{"n_head": 3, "head_dim": 64, "rope_base": 10000.0, "attn_scale": 0.125, "init_std_qkv": 0.0238, "init_std_down": 0.0042, "optimizer": "adamw", "lr_mult_qkv": 0.7, "dataset": "wikipedia_en"}
MLP neurons of a small language model. Each row is named by its layer, matrix (gate and up: input weights; down: output weights) and neuron, and shows model dimensions 48-175. Each number is 128 + 24 x the weight over its row's rms, rounded and kept within 0 to 255. Numbers have three digits each. A neuron's up and down rows have the sign that makes its largest values positive.
After each neuron's rows, "fires on" lists the tokens most often at its 100 highest values on Wikipedia text that the model never trained on.

L10.gate439:154150116144127109135121131151125118094127127138134115085081143146173143115103097167095150126133150126156108159109111096144140113117090103146123141089139130097115121162100115155128130133162141178134104180105142118124112122136154174104126131123091120098146108114148137115116125118158119087131138133122117104131138125136134110119112116085091144098110130104123178147144183129113136148119
L10.up439:130142127111128116094128144129164121116137138134123133144116117120154142098178091164113121149112124152133085116110058145159131109119101119146134170104114142118124134132119160179131173134161141110138110145124150143078132140101123093121131176102109124095166131137178081132150095169191149114096114132111145102119115128146144160129094146114175156111159111099098143113132180121123148151142
L10.down439:145125122097116117138188124158169142142057123145113125148142128109124097123139152128148134118099114101156133122096181127143112099158099099149117160156120114135118096120135111149127151138099171103126096122141078121165109123130165157142124136171138148108175137092141113137120137132112097091158139132111082105113125112145115106132150127138152117116111156127105096182144102126111138139130
fires on: " later", " |", ":", "ly", " again", " once"

L9.gate266:075150151151135173095148167121121133098120081151125077139162121115109113157120133143109120144122106093126165157122132159114115111134147152133140102153160170120074103158119114151122135164156107141091135177093154133134098137175114137119140084175088139132117118143119080166138110108138134128121140150114120107157112122109138136110176119137162136138110114097140134141129127120152098113165
L9.up266:163135117119121128120135127122083157111112123125136119180119095093146127151113141142119162129110128128082163155146075162137107120119107144140123132096175175129107130160098144123123145084103151136121080129142121131178096115153174170145120138101102121092148085142142079156176095107153117123085177100136119129106102125132142103109138092119135105090091160149136079133084117106080171150097
L9.down266:116144142093174126093121115093188127119136143142124102139146146116135133129116166149138127162134129141132137143179179160143126136123112132110145141102119134119132136117103105074144111122146085119111106106122142161080133135120127132151094105161096159122104133114139185091129125161121210116132092129133090068106170114174150125156175157114173114115133124129125137152125144112135109108169
fires on: "c", "d", "ified", "ed", "al"

L10.gate356:144129137102154152104162142135153140144161123102144147143114098105132120133137188138147131134110109161155146096144113131162114120125117133137128166095165134132139144124140180140161143149156149155105110118091102111102086131113163137146172116072104088202137172103124154146137080103148117125130106105090100120112095093100090162167097150134129123159150149149155115172132147132132152172135
L10.up356:119098119065112147106157138126168111148146131103154122124146088093109153148092158140124165144114135139167132107149185078159148119127097172118145121083143111148142089113132164145149132145158131202101178119120116167123155126120123155142163149141097131178148145110112131141139176137146121124088159143136140139120077131136118148144124126137097161133151157123136130142158110142137158104144
L10.down356:146149125182119094127152114124115146117127092149112125106142140187126108117116094108155115129139123140121125147136129118102152153090148095112128152116116134136113106160126120123075116134125140072106142136122186120155107100108146123137127109133179165080097067111140125114097164112137146098124156136126129131135108147115123109153152105134181114091100084111112164113060119084131116120142
fires on: "'", " had", " |", ",", " (", " has"

L9.gate74:159093097121144134121102140146146126134150138153128130142122147054120127125157141144117159139133099095088097110148100147100175079142150138116147146120165116163113161145131121161140138128113122151119133113116146150126163142102108084160112105151102109161079145131126123092157154111154172138122112098126165134142116140096090126134161104124109101146109147119148128145110137119102141138103
L9.up74:103102104079152106104094094127106157137133152122165149105111128085133131127139138141138129144120078112103097107123103115138166118143150138126155131107150105164116144151143104178120140133132152108104139125170134138106133093098157114180114128116099148147142152122145079131170123139137110167151084160137126122138156139138103140132120117103107121145146115101128130145129110139118167121117
L9.down74:132165133138090121117127124138133155129145187122138118172114104164148114122110140136112105148117111156112114115123093155158107154143108144128088066144100133141173146149154160134141106111153094108114136132106130100172137127140107166154148167111102137127149144182153117116112156123126144174122126141106166157105096181143140141112093172116131113092096153120118121133122166156136143120109
fires on: "ti", "li", "ni", "vi", "di", "shi"

L4.gate443:082168132127126101136133090094122153115122122161153162115133129168138140132159085099140175116122130107119120162150145154138156098126111101175110142148130135138124134088158089141131145137118112117128075132085104117131099104126152130133156113117115114135149124118138136165119104131132108111124133122145110107143155136167162144154104132106160160119097103117149133128087140173164143122126
L4.up443:148151150131122146096141170095143097144085185093122169151165119081135148138121131125157141090122134123127090159119124138103128124128107152166145154145123147169127126156171121164127141125119150113128088115108169152148086101137142121134116143102096155131115115127135121151084131116085081100108132125079135159151130119156144097122102119134105116128148099138144113093116153124119117121150
L4.down443:165101112168138183116132117130168155132125152154119095144138120110112151114114117140078111091130111131153124184146141117137094138127125128179105108157119147104198158139108147137082096107102132155150142161153117134134117115111129111130104135131087133130141142154117129113119138161130160178105075143136181109151125155150147172116140143127137133135125133136121179120088127133095160117138
fires on: "h", "ca", " league"

L10.gate449:128102145141177130103135141148141143148167121110089149117142094149112122118128157181114141156133146097153124145076158180110121115131125150133108126099128167111161164088137118187130121132132156133102135115135137093119159128135117138077156118124147105185134126104083175136140167138175159097113090157128152135181144090127137130149117129148121131171162122146120131096105161128131131120135
L10.up449:135115107116123118129129158137126135141119159141102165159126111127118147107131149130139115107141162083113135136122166127121128127137115154128155124086151210133165098114104061152128142134165129174093141154148136157080143128107106150116127148116153153156128182107107139142129116099121112160138137135122123110169103087127136150105107146116101126177068138106128121121165117119146157139147
L10.down449:138102081142104151131128138122119113109113088146151139105121100092112127169142079139126104104119130130135128154073131149145130162090105070157109168149147105111147119109136121121116121142158147122168143149098171102162151107123151102083111120146101131103118127165101134156117132176098127060126129151169150119141133103117095114121143075099128108121182114154157119081135150131120112120142
fires on: ",", " |", "-", "\n"

L3.gate284:146145150130141142110136113109142113110116065143137106094178129131091141122145133129118082130125104111141116095131139149081138099107110139116116113094137133140101108109155171129155089096103101154149092170116083129149107143144131142149115155136129118172166115127135137103113172101161083120136114148099111092166129124121119091144145129134160143164107108109111150170115098139133117161133
L3.up284:162131133141150145133110132185131118107116125112161111145130096149085182114155118098098119132115146147147169086127096113132114141117133112100096151146135126127140118099152129108118133110147121125121135189124120106128099112101105116128156106125147092165142165148138103129149096162103070146076171131140148103105121116111083125065160144121114128119102176151130107126143124119133126156133
L3.down284:132122135133150129150140131108142121110119123125181123113166182116131099118144119122141135116119114134145106074137139148164120255168135129147111101106125110140112160184141110097123134110154102102097110125111113145117139128103087136142165123123146111099081131102130115147170088109129108153134124135162092135137129175116132128125154167130120136109116113108092093121124168111130092113145
fires on: "ed", " of", "D", "B", "e", "ing"

L5.gate321:115112148174091072103096124151135144131118150159139133165140138122118104160117129082164136099111162129137105134101141131126111123160113153120143120096140120119117141146115117139123113136160130155151142145085167171090162135141115141125105124116082217104126144093058131108164174099124178116110141164098107163111099132138120133101149114107136110130128176137120115138134141139100131130096
L5.up321:188120122100146161096092145172105050151125103165151158174058116120139133139112136154130119117151133098139148108114142104080146125101101110096144144153137162144150156105129106122140137143105147091116157138112121141137121100182136113134123077100120150152127121122143089124141134142152142102160177128117110160124120081149150084135133122102140144136136133122122130155090147152089122110154
L5.down321:150113163146079113176124144137128212107113160117164113118167151135178091178119135134123111087102112157113120154142174141125113128098142121139163117131132135143116151155116143113153101131120108168155126121126118136136148155105109118117167147151131105125140138119108144099132146127098163111077119151130151116155094175101157105134135173108153123151154121138145110120148107100151124120086
fires on: "000", " of", "ly", "een"

L6.gate242:120141124141151132131138132139134158099136173146110149094141144153119131076100117127118176171154118118129147148056157138144158089151164091123091127118138141112116157108156163152138109172167110151123104131135162147111122060106089103107143103107141075134131120142152114159190113133114099133131079151158121122125136120147087129148110124145178094160122102129110155123116143106105142127138
L6.up242:162108137151093118131154125099162124099154113126121123126129153062090160114080118082147138111158113132154127151119148149128116114148163162120105121110110129139165154152117182127148113164116109127097153131110096114167109113125124155138129151117127076149110121144160109157140114130144077142149107086141111122134161094138113140158168111120169159128066100106136126070112117124143136135073
L6.down242:164121113147152149105125193146086128107117088138121101142131128124082135133145146119110137110167132131117128107120133149127099196076105138108123095199123117082124121131131104153088130118118097132114116134152124115075115162109146131101123154165092151145102115169141150114136139149144147191142101134153129146131100148122144147121099093128146123137155155135116136112119143152125112133155
fires on: "ng", "h", "g", "mp", "sh", "ing"

L3.gate418:115102145094117117133153134082166133116170165142128144123147092123127173142159127108134129098139158113102102148154119136109145113147133140156093129173087135091145119168164101148148122133151089080127152125096116080128118121133140130133117162132127152174114125140173116168113116118118145107150177162117099089169143124146122123118105111087120143134137125123162119115216089102133102105096
L3.up418:110133117116149160144138075100172125138144093099119130145161115136118108140117130172114139151114111131178133132137129134096133105092124153123097142111130148123105113114116125141150138095141086146129139152146103112102134101089113122144126145129130052103122140126135119142128129119121137094137112137107101113128172117177106130134122121107118139109152085108154156122104097054125147162136
L3.down418:096121084139125112142121116091095131134111119146122142122161174092132128126140162116117120134112127109180142133119129124109113177157106094104146111159111110142136126120114160130121093153116118111107142147099145085171125175142128147119145106139159132131117116147145093094116161131092165138115162085152137152112130132103135117160122116101125143145084142118107089092191147181157117122157
fires on: ".", "c", "-", "aut"

L12.gate420:110112131121124108110109137147096184124151155140162089166140141124127160151154127143123140132119092095085128133112086147175151110102101172098135136107100163107133150123129128178100165174142131097148112143141130105125156118139176110125130154105123117133136101099086120157129090118162126122158126124084113146140134111123078143092144099120153146169127112131155086188126075123132106090153
L12.up420:155068097100135130080129139131137112132143085203136159134130109080172120116155104086127136155143159095093092155100110139119130134157140129159127118105144139132139127172138122158138145100113117136103133063138173133104119130124087128122142146134099134136144153134144125112141164144102125113111156079105113117095164138144122130104118122084131126131137136112110118148164131126172146114097
L12.down420:126138120155159083096129100163164134135091118109169130099113149166160105149148118103136117115088111127107109102111142134135074133116130172131092128165120146101133136110075107181156127167131108110120133128138092128158152088142127132087155128122109145135125124119124134139133105161137137214149124088170146124102064138125102133166112154163133104146141132111119098105115087123108119128085
fires on: "li", "ti", "ici", "col", "ari", "ci"

L2.gate380:131139086151125143134109127114124149169148160131127148156145118119139136082128162143150124166118112149178114093122117141131155118114129115122155126135137116104126168137092114143133107129179115071120148123158085108124172122111145147135168080161166130112151099148145149115147160128137158142148155114148092106158119157158138138145102149140137117124187109129132163110109115104158156114165
L2.up380:114114156123127154115118125082130144138128147123133117153113129101172155112115124096139137111123180100082113177126118117116100138110165118125128163125151108130096127118112074129166102129097115100118133099103094084079134127173153145052129128136164109134164145185130082115119137183118144147123155137106140091055164135126134138129073118146104103148102115116180126120163123145147122175142
L2.down380:121106114160086119145170153147136138164130137113128118126166086157144117097118141120111127129103119163114134145127145136146127069162125131146152148083071119110150181163149195146137127126149139132155132131161122161109140057099141117126158115156116121126152163104139149143127174094148127155142172129165138094117122146134116120156109156115154154096137154149117130113097110135122150141119
fires on: " I", " m", " M", " k", " D", " Am"

L10.gate100:103141107078139156162139099144050103149169117122108095126101117124128143120111139126097109112142119142139121167085124128116150114157184094129117146151114132106123156115119138092114162135157139136126144120178107108126104128097147103114177200095139073148149093138147116138128136134162135132091152141118146158144118147136110178096098114122136131126155115116155122136164111149135134149173
L10.up100:165153171084125120126109141096148123170095108138155139136119127075117136125118131138168145128174129124149105155124118142182091131140134108129138113114108096108144143119126126127145134141095127131078120094130082129128133179134179128103167142115163075157131131122176142138160156152191144103164129118136140107126130129147133141127077155107106134107142138118112139164113146107121120159187
L10.down100:093110131144124127127154113149121134118138105130149166150081169165129079141092116153121116104132102125099115129187156116104160193146151153148122127153129117090173170093164134188127126123128127120121120127129100122152112111126123126105103144118128118139075130122155124140163106104165157165142134145149120110118124139109111117137115196148128146103110130125105176086100129138109131100107
fires on: " he", ".", ":", " where", "=", ","

L4.gate121:135137151127116124157138159147113100082119084159114125146147107138141120158141152112138102147150140129059066157095096173116136103125138149163144134128088105139125134131120110131144086099107164110130087147147133094152118108176155167122116180140120110132117156123137161148126117139100123123095158120109162096135103126140099113168163133114149113126139137119158112122154153103101153103176
L4.up121:131155163137151101153167156158133110127148150105121055156097131129111144127118121095189134120154141136084090164114134152114116116116125126108132102091075123133097144136115095148148108120127162118110117133209107168135117132118126125120126139174094169135114101139154148123090121129148126129076131129103115109091094107125103144136144172110173121138148108127146157158133133131081130134163
L4.down121:116129114138098114119146119086127147137098174137112131130160128108107125133138113138103119136153108144157156108147135151106115255124143136128153152135151149109105164130116150119124135130126116118132126125051120111144123120141147134144089098136125136096122171104131104118178084089094136127122115147154131166115104121144102126138174159111158090121108155112108098110102116137118117129131
fires on: "ed", "ted", "ated", " designed", " built"

L6.gate23:119161167100139165125150154132173123141123129110093133132088110085101137125150090161121137141135150116103099159090107167117132092135131117107099108143077169147096096127095117137125120135148165162123115133176150094108080109098165144106089108090116134123164115168129146132092158126117141119130165173104141144165090138140103118119122125094145088105085133115128086133133147157140107105107
L6.up23:155178135169127113133157160099154112113127175137116120165114133071115138125115115169075105138148160142090121131119083136138120129158131099138113124138094109111123129092159158131157146158143123124162112138157144134074112133113162129090114095142119130083163088106116139140131123114115089132099110175115165108144101135122135119147128138096157117107118174093111116116098130126172154055111
L6.down23:102124103115139129132184129137121169132112138142081125171138146113115104130116144124149117133157095185127148086138110081131103193160116131150129133133119106123164153116130149100139133125085146098147111122120131130116112091124162154132139146146081136109136139136158156127132116126105103146140076129125132096148147147127085124147160154122119090078129157101138104136107083117106097105155
fires on: " located", " met", " worked", " found", " live", " Live"

L6.gate449:161140094144108112108123164131138159120104083145136122119115100166175128125135118118096132068114143126105126127096137132081132114144146131141141128102142141133077133089106119135120134150154122127150141180094122109107149107119100105112162080122110091139121103101115096152108127117138155118133146135128118139183099115133122161114139099135141108119128129120102118108108116172135188120137
L6.up449:137149159149143131115086064140119135089094091121167113126150096100143118114152094132130104109130104120125118105120147071121126121123133129163103164106151143141191139137140105093146114147116153131099128197141101125090112081096106118110134135110106138114137114057082087078127127160132111128158155128124129089123146145179119126133142141123152134103081153140104137120146124148095125108154
L6.down449:086124134136141118143135102131113155107134134132045115123138104148150133162134142147111143109127100126151157106108175101107100252128133101147118121121155086132103123148136154153141111132086078162102102122103134131105129119157136156122147105084097154097104112123143117152123135110138152187112133135147126124130106134175110122161144146118151108128108143141140103144161152107131118124137
fires on: " Black", " young", " French", "y", " English", " older"

L2.gate17:106115088117138129107154115123170144198148121124142140157130089138131131104154126111109145087084092138147173120129119103136146101099167087102143134117134159146147125106128094098082151131126163156114160151116031173119112136172117161143138111119143126122140114133085171120140113134117126139154132124111145102098084109127157126173107130118137137148133089145108160112076148118114137124111
L2.up17:125126145144115135133118130168141115145107140110118139138076089141148160118152109115116148089124172166113140105111099150155128129166147139137127151143091154125124103128180157108099131116105117174104134092164058147114104152093113164139146120111139120098138139132101186115157102101062124149141141110149109033118134122118164106119119138127130104131121134131140138102136131123135142124118
L2.down17:123139160128136158122116161102148166096158119098119161140122159099140112147116131133120127153127163111148146112123116129087114251134131116130119111108137134162116124149141126093155117124136105097146150132117168126115143140142137112107121127111147150134135123123137078100079128097124149195141127161111130123117108174154133109116115159129152108127138156125125162102119169101147107177124
fires on: "e", "ion", "es", "ing", "s", "os"

L2.gate418:132108116099152114086191122106180145096138112133091173179134154114108134130155123106120113097142124137122092134134107145112080083156137087143151132154134150149115121138144136167139135141144107101145143111101130120158091160170116106136098123134119127125075111179145103134073110136120117107170138149145140112144135150128152161144148104115181162136127116119116128166127098138133104098123
L2.up418:103141134135151129155126164176097148116125103120128165154150138125105139146148120124153117153124117149122081177106143160114207111148108143112135100117134150145136116140140097120140142102104136112143098097095156134138141147123132130137089125123125158104097118151126108157115102132177153101144112091122126102110154089137126076147117098152127134129123112109113147123128151088137156111077
L2.down418:105146112116128115111092104115132127156158138128099118144077124141124162104146136123170134137130146133147102166135104119140080226114103128073149169108121118132126163104159136087146133123108136132133135179151104113098157123113117112114120132121127122119142096110078172101176157107127126196142146128132172164108132181106145140159130127154105128161127140141097117130145147127119138153178
fires on: ".", "–", "-", "/"

L3.gate100:118098103133109067154129136087133122114099133125123152097161149139098167135145121136106129142156112109087094128126129124124149091134121130107136096113136124150157112115155104145139121155132127111115115126117124132120115121141146130156171120132077161142145156140143121150152140119148112125094108142160139084150149094091111138108112122059140105131085086163111134075096123129106137162130
L3.up100:114126136113107132153137116156136108146167110122149183136150123145163170095126134116079124160144131116072143156140154093088174113121153122119148183069163125112159148155126139120128135169107144127157143144107121140144178128119162103132096150108117131106110139158083158168168170074118137147134130116118122127139134123078131141101145086131124127110120143179125120119125141117134143137102
L3.down100:126115107176177134123131144127147141130128140127128129129115057085122094148139131152126081112154104138117107119153140140129112119137123150129081130123109129088124148178153123124121128107147114176149108135136153087114113122129092156056095129147131135171165131127135118145117105135148140176096160124101139144144146139192100134130112172177116108108130142075165135116144131125102109125122
fires on: "g", "h", "o", " place"

L10.gate120:125101134099156162146127151125125116140143103100109129133120138119132138120115135105088177132102128143146134149160140163126143099148096121097101120139100144112118153136156180146138129101153115113119105101150069085121118154130141163096140156126142176180131160147143111127139121128109117133138097101146112117142102124115152178136117139105108179141147135121099110095131145090140114092149
L10.up120:079171127129143139167061103128169113134143105106141118161126133112144124126066113106158138113135125092111130158106112131114119127160121108128145124115125120134108109084124102097137128166103104112111107109148124129096116143152111078104157109138114124175140120125143134170144145156137136118096114097161120165155131149104098173205128156122142160130137111061147131137148147126094140152144
L10.down120:181127125128109149125137163120106137116106107124140118153114101122112145116057140156161086121131095163115087122143127148135113172147124144142143137159134154027151138127177149123126104118123094148148108136109117139142146093147111104155107124093133103161138123125190117083172143115103097108162112117137109089130174109126072104131109135153128134131101133162096159110125115178113148104096
fires on: " he", " she", " He"

L9.gate204:129153120103128134132174151124112141074090148150117126142149107121116158170141120133116127135155108118134163091119132132124132124111166132145098120133146116141041140121118127148105140133149119137143093179064155145104153096145112137110129100176110146121126152074132136129136088102128106122061155146126102122152130115125097135175138133117138102114117136110142134090067160119127114131142
L9.up204:115127131089090101172133132178117120124153115142103142127111148126134108145142141128111134150124146100087117131124060148116133123137130130141111110083118143124162153135131103118144114070166164118139145123151088117196123083114120164130123152081083122118157099127114141163130133156118078144140166123110146114081128134132063154125075099136121115129137126140117117113173156135156145113115
L9.down204:115139125146115130106110146115137156120125146131112167163138114122160113108099139118132117133136106139171171127132111153126134173078121135132148138137189123140121112096159142123162142145057141102127092146080159145101173167100129122155128097176125145141105163089157153126164117094107141083150127141122129144152145133128102138173165156121160126092134128071130115134056166138120090118149
fires on: "ed", "d", "ited", "n"

L9.gate241:113129123144158146149109146143095132077131130143083114127123131122198153142078115147136099117145163105141200118157102114133170119133127167115102138123150127120132140161144124095165127132127138118107126103136128112112142154163108140118155140112128111123139098118117183117120148132122086115088123155132163121153144171145078161151143126130119149146160159155129128136140165125164131116161
L9.up241:157125163091126091151058162111111171104114117108152149109160153161136145151123090087122145115156133135089137111163134130140145135154129134113112125193104120147117100129131134115112121142103117159121114102114109132121134108113148169121105105112149105171132113081131145119107140126126091139079114100164090133114111159140170098111121136154119107100126107139125133151105107112132139093113
L9.down241:136148095150126110089164143121116120107160164147160134153146123109105149095101144174123107111123107136138139116131153112139105244146153091150096102137154138112077119105165105117121120125133137163086130157121123154159120129101107130098107113153121183138105159112123114108157137123176171141168112128145106135151143097138145093114106203119147131138109101088097138084120104132132131110138
fires on: " of", " about", "d", "e", " is", " des"

L3.gate509:148163150138100091153115117102161143113130106140157091095143157126168155105136116120136174095118128099147136074171121140116103113125118098144131121127128141145153160103124131119151111144142103089101126157157135086136156135132129166116145103133131159135140111185136164101149159172139157118161149144185127098104117135142123111149098151138164127187135169122109124137108121146148159141117
L3.up509:095129145177116134134095128094151129127154152148165152139087133150118122113141114126118149115121129146126134098157143085133132126130146094068155125103159109156071129078127125161150048102111141122107174122114138092134134161108125149092147150103131160158141147109134170128141137130129127126085167125110112106127146086155113111144117128154152107104135152137129119124110147162147151129109
L3.down509:130148152120103116143124114073135122128104122085074097095164110114083147130110172129158138120149165106136114132124096125116106140152112142150149149131101098139129139182140141140157139157144131116058157130128124120154137144120162116134153094158138146137193153129164092106149118090132138148140129121156126117129072133103125115173127112106120150164136140097070120121115156155159113145177
fires on: "s", "ed", "ing", " Is", "ity"

L10.gate478:144139097162136093096137125149126117104133109138126113186159134110178139126117160161133157125162135142147154146110109107117159129112102155135076178146158131113114165136133129130124161116166141130142083146076122128112146126120139133093106109165109132106096122088094100151194136121116141072115128111114138117123126119153084126124138146081135092148131130141142126107120131117121144124159
L10.up478:113121116124119124146168141127115133113100111120145141120123140160141099147085060142182129149132080100114136124141059168122105139163123137142115090181133158134118089163121113184126113132126113116131117123123103127176106165145121172126155165123138117134153177135128153143092127160133104176120127122129090090108109158095159116156119118159125110105126127094112158111122142129074120136124
L10.down478:105162113178150097092125114129136117135150141160130089136149137128112145139141139189101160158155155130123148154137165116089159157081121152129145152122146109101152163087127116092124162092097096129125098112089167141082128118145115132133104108118134154077103130112118141129140122136145134100102103117146126148161124113129088135133130145101139130158119134129121109162139161142146150118132
fires on: "ed", "d", "ted"

L2.gate358:082162147131141132114119141108124139144122116139143144116126152145165108136090139079122120135132103091135121141102114166101152109108148120161146149141152141165133115126102129141134133150187110095137120152125125162098138094145155098161148091129129118115131132148106086059173106146116113088159163112116113182120182143144113117097120142095109159138118080103113154092110152110135105109161
L2.up358:118149122125138086119078134135095096128139113127155116115150083145114118121141126136146126164168110105093081129110128154183116129126129084124175134184100129139142155114145145141135140118125115090116149116088102120110120103155148148124142142117084134112149139152169091107143161118118112146155150114151110152141150127155167100144150152125164161183105113105141125087104125067118149153130
L2.down358:130136100116107162136132164135118156122139135168105119134188119122117153130119142117134124138096084173109105147115114126127094093140113140144131130155135129127133120132134160152119144124142135149097160155069108154151113154140120158126105137140115134197177155137121137110114156106114142110098069161127154108060118172132134125097124144170100114126146129137097168106081150072169119125151
fires on: "st", "p", "h", "est", "th", "n"

L2.gate305:152124121098144144139141148149132149138128136103127168093082134145132147137143152125127093082173141141141138141160177145197125107153129153076080108103114137147177124095137159152137186137128119119144090153099155083146093118126149133145127149131104101128134135121140146131164128104164137116117143114116108124106097118071113102128114098179156119106118116126142142129107133103108128145181
L2.up305:145118103119118106134131116113128145105151091095133116085125138140134126142141155117111114077129137138161150096107142130155085129108131149088123111133148128142154125079119158149128192160105138144161121129092147160154137117127170147171112095114128123143139186142110166118143137129104141141064124125144148131072125090107108118110125094141167130121076172137183136118161130137135149188106
L2.down305:132092106122174109151100172178150089166107173107136109119130176130125163112125106118120132102121098109188126115153112125160139198168114112134113102101124141139116095127133140153137093171133113118155127130124155129114135104125170160161120169130121136106111149129139130139122140119145153212142129164135100163129166147128124127083138116153126140126121100135155110109131093118144133128065
fires on: " part", " Company", " Bank", " Mill", "enh", " Court"

L2.gate98:117139118086120167110225148122158122135108131120119099126139127090132095103115100050177108109103126086090123116155120118141121091134166131071113148163144164132118099152113106142110137148130125132156132133116145149122119123136147135126106110160089128087119135107128143089094160092136111119120152114106133090122114122146143124171114138140155150144123116126083108092149083182069141129096
L2.up98:081125116116154121112134126142097099153104122166111145126119068100102125167127115102100140156128117121122118121129112098123137142091159146113179172125110101133120103119120116158133167102078155128129098110169136120091101125150117155073130088157114115085137145134119134104126095145132127141123133115111103148116125122104160133124151162131154090137170122110143160141098081087150140138175
L2.down98:126152126185172140123143125151127136096097113136125148121098188131142135072128068136125127141094121135123134121101128155127130160156121115142099135145123099136116160156139091073119171144120120123154160161100109146165139125118142085087120083135128142122096103109133144198118173109086165137150134126170112129117129164121087141131119181126091123122161135185145114095106139069127125119151
fires on: "s", " on", "ed", "n", "ing", "on"

L3.gate127:092159115101132103146139115112119117116115132151138120102109157140118106140139106108150121143170135124114153106156150094164155093102142161128071163100131119172124148148176119144151150097110127133155093064131133142165133097127132141113105132131089160093160130106159127079114148123145101083133130138114118079132103119119111154116086160117128146152079126139144163116134121137121122154118
L3.up127:101116103132144075123135135119148140149101127120128107157127125124108123139160119089143126109114178092108095161134159074123127131131081115109151096135151109178105123115152101183104148126079115084172118114101124113148096157125125064152170112113144132133152102100108126099111155125126153149122126129137133170124121172139143096150110153106109162144102135099183105149135114113104129147101
L3.down127:171102146164092157151133113065112176100113141112106142129105103113144126081116128155136191134141075080154139104134125139126133134101149105154128166125120061141121127154170141141113107157113169131118134124107131095080143094165125139140124134121104138148140138132117120125148132152145120177132124110152118090135100154148161131167125129109146107135161134127093102138120167086138151147130
fires on: "ni", "na", "n", "ba", "lo", "ca"

L2.gate336:150157123153160097177113157096168138115098101126134146138118140141112122137143120128130128120125115132079143123171083147157132111156149196105159147191142124134130161158150172175139123104089118135143142171130134099090104114118148121105157122137151125155106122134096155149098108144141138129132161125127135107140160117110137099144100132103170135122153105157150169133076122157116103119168
L2.up336:123145160140077134161128109148112150080155098150158161116128167130134136166119123113128171116083105119118151118154113146162116125084137138130146112129125096134131135156107168131129124118098114162192137198127136114123142130114114111076144106153152174123108124153109110151124125117156145142067180182115173106116117137147151116168140116138135091117136133163142146131073117135111147112103
L2.down336:125148097136149135131111154120103153115111154090113116164172083080124142147142147164120110139174136150085119111122123076147153218111147147125125112118152132117113145143110125157118144137132153139091115126176147142121147122119137099102178108137128126111143207116127131137164134161157125144120125126126116134149115090112082130104082114100157125165118138135170126118157077146130115157131
fires on: " are", " were", "+", " ("

L9.gate475:123126119148134129117118134170114098104145128137097135133059122116152143125120136113073152136130150101096149122120120118106108114137128147159099147097128123127103110144100132141108131154094159118147100149130115148085126173110175131071158122172122122121095108155138087124138187138185178098069152117134075121095075099156095105103100139135082143085143104123135128148144136129132105143143
L9.up475:120145151115146126124096142113142150166081151162117128143154164108101178108134090194099116135119131124134116075121153119162114125174108099159121141119088116096129144129112101130115101150116131113132171159094118146124145131106099131176111160084169129163119047132147166113131130135160119111141152155128144120168120164155110117143119156110114065155156120138112141143144140113129150147104
L9.down475:121116146107135156115134109137174132124114073136147132094121120124117131136058114100123161144146198141167187112104146158137148098114124118075134129106120155118079152128114104153120127128127192133124115125093160157128123123114172106142141122126128099126141118117103180145136117159149140099069091141124064115129108134126124102132126156150120137090143137163118145104104100133133110163140
fires on: ":", "|", "N"

L9.gate295:143181150108142103127090101105163146087126149147120136121157105138193136128136139119108105125153172118146168130124102093159139124153130101181130154113104115159111158079120141084118132173160148109094135136196149114128127095144147114130091060159110113125120111119111142112148128127103171128129124097134167119140140110132123133146145112138122110132112119172081096142128090139133146161098
L9.up295:139126155141100120120131137148124120089130113138106136145132160160145156125125145124116152191171083105134158068195148101117144133114173109142138089119114134153137175136150110138117092131118146105152111136089102067115145142084102141084169130139134128174142133125161145086164109098114136127134139127112128139128150152145124077177122130124150126145157125137158123122126125097142113167088
L9.down295:110135128095132140143118092155128131113174159142134088102132120118144138125133131116191098127127116154145133155179101113103148093119163157126111129135122105122081110128149105135135160163112149165080194164120164105114130124082104114141130090141140154101122126114141113110179127139166123062133133123152119117149107131149156121121113148140110083167162153105149122136136118095101123145064
fires on: " To", " Mon", " Is", "s", "d", " Has"

L11.gate397:128184100088105116114132157121128116132164124138133156134099114095132135101112144199154136126129094126129150106142129142152125100150078137156100119129094119148126128133101189103159145121121143104095113120140118137117123127148134133108150090062128140120180108135138125152150097125170109093145170115086115113132118113102082177136108173155149101125136157185086145162127129105100118128159
L11.up397:138092093133138140104172142147097092146111134119119175164119100116114102109092155148104099131103118138146169114107145143134135126121110127115113173161132115090138110088137106128173099103151124098095065122119129147090121107167157086155162123157153124129141104111112119157136145131116129105133157113141127137103102105144111090187136155134142113161107151169171066117156123114138154123110
L11.down397:165135126178123137132146134138094118097129125126144117144096112137118134147134100100120126112133170189086111125113133177103078187094153124155136141122145121090141154152113103120175144115116134141145091154113159121121107136126134134106125105190143128131108100138101148128135150137090114140087071126114102136111125134105123094129156100099105164095112126143155127100098139123151112109113
fires on: ",", " had", " consisted", " has"